config.yaml
num_hidden_layers: 14
hidden_size: 160
num_attention_heads: 2
num_key_value_heads: 2
head_dim: 64
intermediate_size: 640
vocab_size: 4096
hidden_act: "gelu"
norm: "layernorm"
norm_place: "pre"
norm_eps: 1e-05
positions: "rope"
rope_theta: 10000.0
rope_fraction: 0.25
qk_norm: false
attn_scale: 0.125
bias: "all"
tie_word_embeddings: false
parallel_block: true
init: "normal"
init_std_qkv: 0.0336
init_std_o: 0.0
init_std_up: 0.0336
init_std_down: 0.0
optimizer: "muon_variant"
learning_rate: 0.00894
lr_mult_qkv: 0.7
lr_mult_o: 1.5
beta1: 0.9
lr_head: 0.00666
max_grad_norm: 0.5
warmup_steps: 200
schedule: "wsd"
decay_fraction: 0.719
decay_shape: "linear"
final_lr_fraction: 0.1
batch_tokens: [16384, 32768, 65536]
max_seq_len: 512
doc_mask: false
train_tokens: 176900000
max_steps: 5249
dataset: "wikipedia_en"
MLP neurons of a small language model. Each row is named by its layer, matrix (up: input weights) and neuron, and shows model dimensions 0-159. Each number is 128 + 24 x the weight over its row's rms, rounded and kept within 0 to 255. Numbers have three digits each.
After each neuron's rows, "fires in" lists the words (lower case) most often at its 100 highest values on Wikipedia text that the model never trained on.

L4.up300:154140133163101140108106132121156130150136116065114153187156122098149095147130142130107145118141130098143151132138121120170155139147135119131149101125116142113105134151143093090176121131178154117097102147089128088148147138150135135120195138099150093103083128108112120129138113167161127140123126104115100113170140135096142166127078107094093118154123115110149141165137135112120105161158113155141134081090136161182159110133126142099096123128139151117095135129135080171148123122125117
fires in: "near", "at", "into", "upper", "in"

L3.up528:155127115069167130138103109138091124091153125125147125144119157098135133119135155140127115109126145131083129156144111060167158145160149158151121093141125144178131132131109152100104128142116144131159114103172133114156093100136115141097173100108144122132111131144123139127145114134110086118101089126096113119114155107144094122126147161088132105135181101161103133136143118082147160127105109153136121149180115143145092100115139164108121126095135111145099087192152102145137166095128104
fires in: "was", "are", "were", "has", "will"

L4.up254:145156111113108109157108117138143114122134104110099114159178106139165148126130150124098098097154119100176139121118144152115147166131130099103148160116117177113158140103130181158122169111118101114180141103158119122138105118133120120101100117121122122106121158159110149169147084102118094125121153148156158137128134170121144096123107136122172103159118121149075118138115125129169132115162112107205139170111104089156162097145116143119168134139113139108137122154151117075130134102105138
fires in: "was", "not", "at", "cloud", "also", "independent"

L3.up400:097100112112110125112155108094133111133104103142125119120147138097127123133121153205115144071119127140085139134145112143099147093131151156135119139148143170134135152135076101129125144138148176111085143135134093124145062153097118142136195139166143137146117141110125126152124145145154129098180100126095101133121134130142129175149117127123123163147090141125126122130142120153072159112134150104094095138154109201118155146125149139157149131114114167146125152126132096130166146164129119
fires in: "over", "under", "overall"

L9.up463:153179159148122097103136117125157117121143133131110122154125148121118134132164090147125173116135102133139111152129144117138128125128099118092105156139108160109148178100075102147143116178106122104164111138143126124121119205133166160159126103132074146146147105104113157113153117136136128141088127090144137147116115136146127098114138129101151133115101151172099127066147121115145161173115136160124146156128118132109144150123147062129096129117096138163143122128102136086071144161132156
fires in: "april", "september", "march", "july", "august", "october"

L3.up221:099160100136133109102163097100111118119126122108113099168100106119145150143128175116156111111095115121109113129129092151130150117133167107114105148142129122162114162147138134139132147138134096138101113112088109139141083117146087156111147123083167134129103106138116132134102050062114123098120139129089145153099147141131149106118140113133167091151163127113064122142140125146150143105125118135172141141173130142134105096100113146149128171059126121106129139164104118101150125167125158
fires in: "the", "place", "league", "two", "was", "a"

L4.up509:146146106128095137115139113136108177131118133115099127162157134076131096133091136144094125134141113117149147121110111162088099106141152152159093122148144167108137131162099130103124135117143146159109161181144099117148122105108121098115136140101188146158136129167103144139147144147141165142113115121116130120125164130140123143130124098077151102100140130103121124135157128102111118159093103076080142139188157191115145112176135142160121115132116127176106089178138127105123150138111160
fires in: "where", "that", "although", "professional", "if", "as"

L4.up316:094127136127143083109140113115127111077125091157152107140118169091121168128106114173147154112149117139096116152156155137122093068130154145156082151159156112142137153129123124149130139122169129184147114135104165103139130167165114153111152132104140132094136131152155143129135140147119181162131120156179088141124138131106109118122107154120103099116129087145146115131132135173144117157122115116182109109061111122156148145098125134132096151149143131117146087156092125157148103112115133
fires in: "october", "under", "alexander", "december", "vs"

L4.up264:134136133129160127091130104158088116121102105153133115133113144087126131122131155149148117153118111109090137162163120098096149135154134138162172138140141131104130154166131132099136097176131109149162145152133167114139065112159151123107153124136171146097089110163080124119133126084132144119133099092130120143144126128148091101078155179084169116159157120121104090153169091084096127117111091113142111119158126158125142135118123138124160079118107116116102140158151120133150119160125107
fires in: "while", "where", "when", "subsequently", "since", "after"

L4.up561:112126111095174090101155113127123095092149108139160089173098152150125162159153138120111110166090122104129156111135152139117170146139193111123129157108147118132130147105121151152163166108142066142129143147125100127138127133156126116136166062091128145147084084104107122084116137149120107113138121131101137118072110130147120116131129170086119157100122099155108150098107109113153133158120133096149132123163078127136134118134150158110172124140145143135107122148148121109127159145147112
fires in: "was", "be"

L4.up240:127131128139156148128104095179132112113132130134136141093169114161197137151141135159111132139149162155111100121153125124122136136151100151113171097142152144133154116119108099120128148107082179098130100115199110122128150152099084171136095122141125117155119137111125147131112133141192125127122127115115143115128126170112143131156081111133099123117163101125096093151108078132121140092114151142106132086128109141126135150150093131099095136128154096123117139058119098164117092141162121
fires in: "well", "career", "shot", "part", "status", "placed"

L4.up588:126105140152141141128122152153127155106112079123141143193143165110138152104117137090141133074141132122115174114140101128079127112164148112150103121119091156129165121111170150097160118188161114128181112166101139134145105113150138152148153139105147116110142099111138139133144114152142086136129108123168084113170136122138095152083129151118120136108145145120099133109121141112127130183158115111124142089096097152144098126152098117101079151125098113135107099119071112140141126126125155
fires in: "as", "in", "into", "fin", "initially"

L7.up236:129110103148158087099124120155140120129139108133110147094137164148118153127110142148120163157114101182106125130116108105130142120113136158109118103110146164121133097114117194106134162142067133115082131147111114097144129127138082127116104134128132172120168141128087162129162115163137113161141113152128137123147169131108084163127121121119055128092169131175120151092123140122156171171098128149153120125099148109141117126104119122124166137120151116115097085135125122110096128084173117
fires in: "was", "medal", "result", "resulting", "unit", "team"

L3.up462:150078107123159128127137120128077147148098134158109079140081135134114058132120162166154107141109106163145099153142127122112124102131141119148105156161131084118124127084167113119145113131174158153061054141127145104121139143120161136124135131137159157146110115131135112111133146126085152144155128148125125147132131137123132154120122102153182127128190165116105094132136152139081141137117138174149144126147105147121108097120117140113180146106136117119140111142119121145119122083106148
fires in: "that", "this", "olympics", "audience"

L3.up172:154131123146109104144144141151113110114116111120044133098162114072096083123098087144072162142177102136119162134107127126142122125146122199158159111096143128125163073154120139082134112134114137117124149111093116107137128178116124131108147149145169067125128118090100135119164150154128141101156112115149100082170141095130120135138127134103138112133123105122164134149140129120135129115136129103154105115139098111113145127113139134093080113105098146135103128146108113102124102145151121
fires in: "where", "when", "over", "because", "if"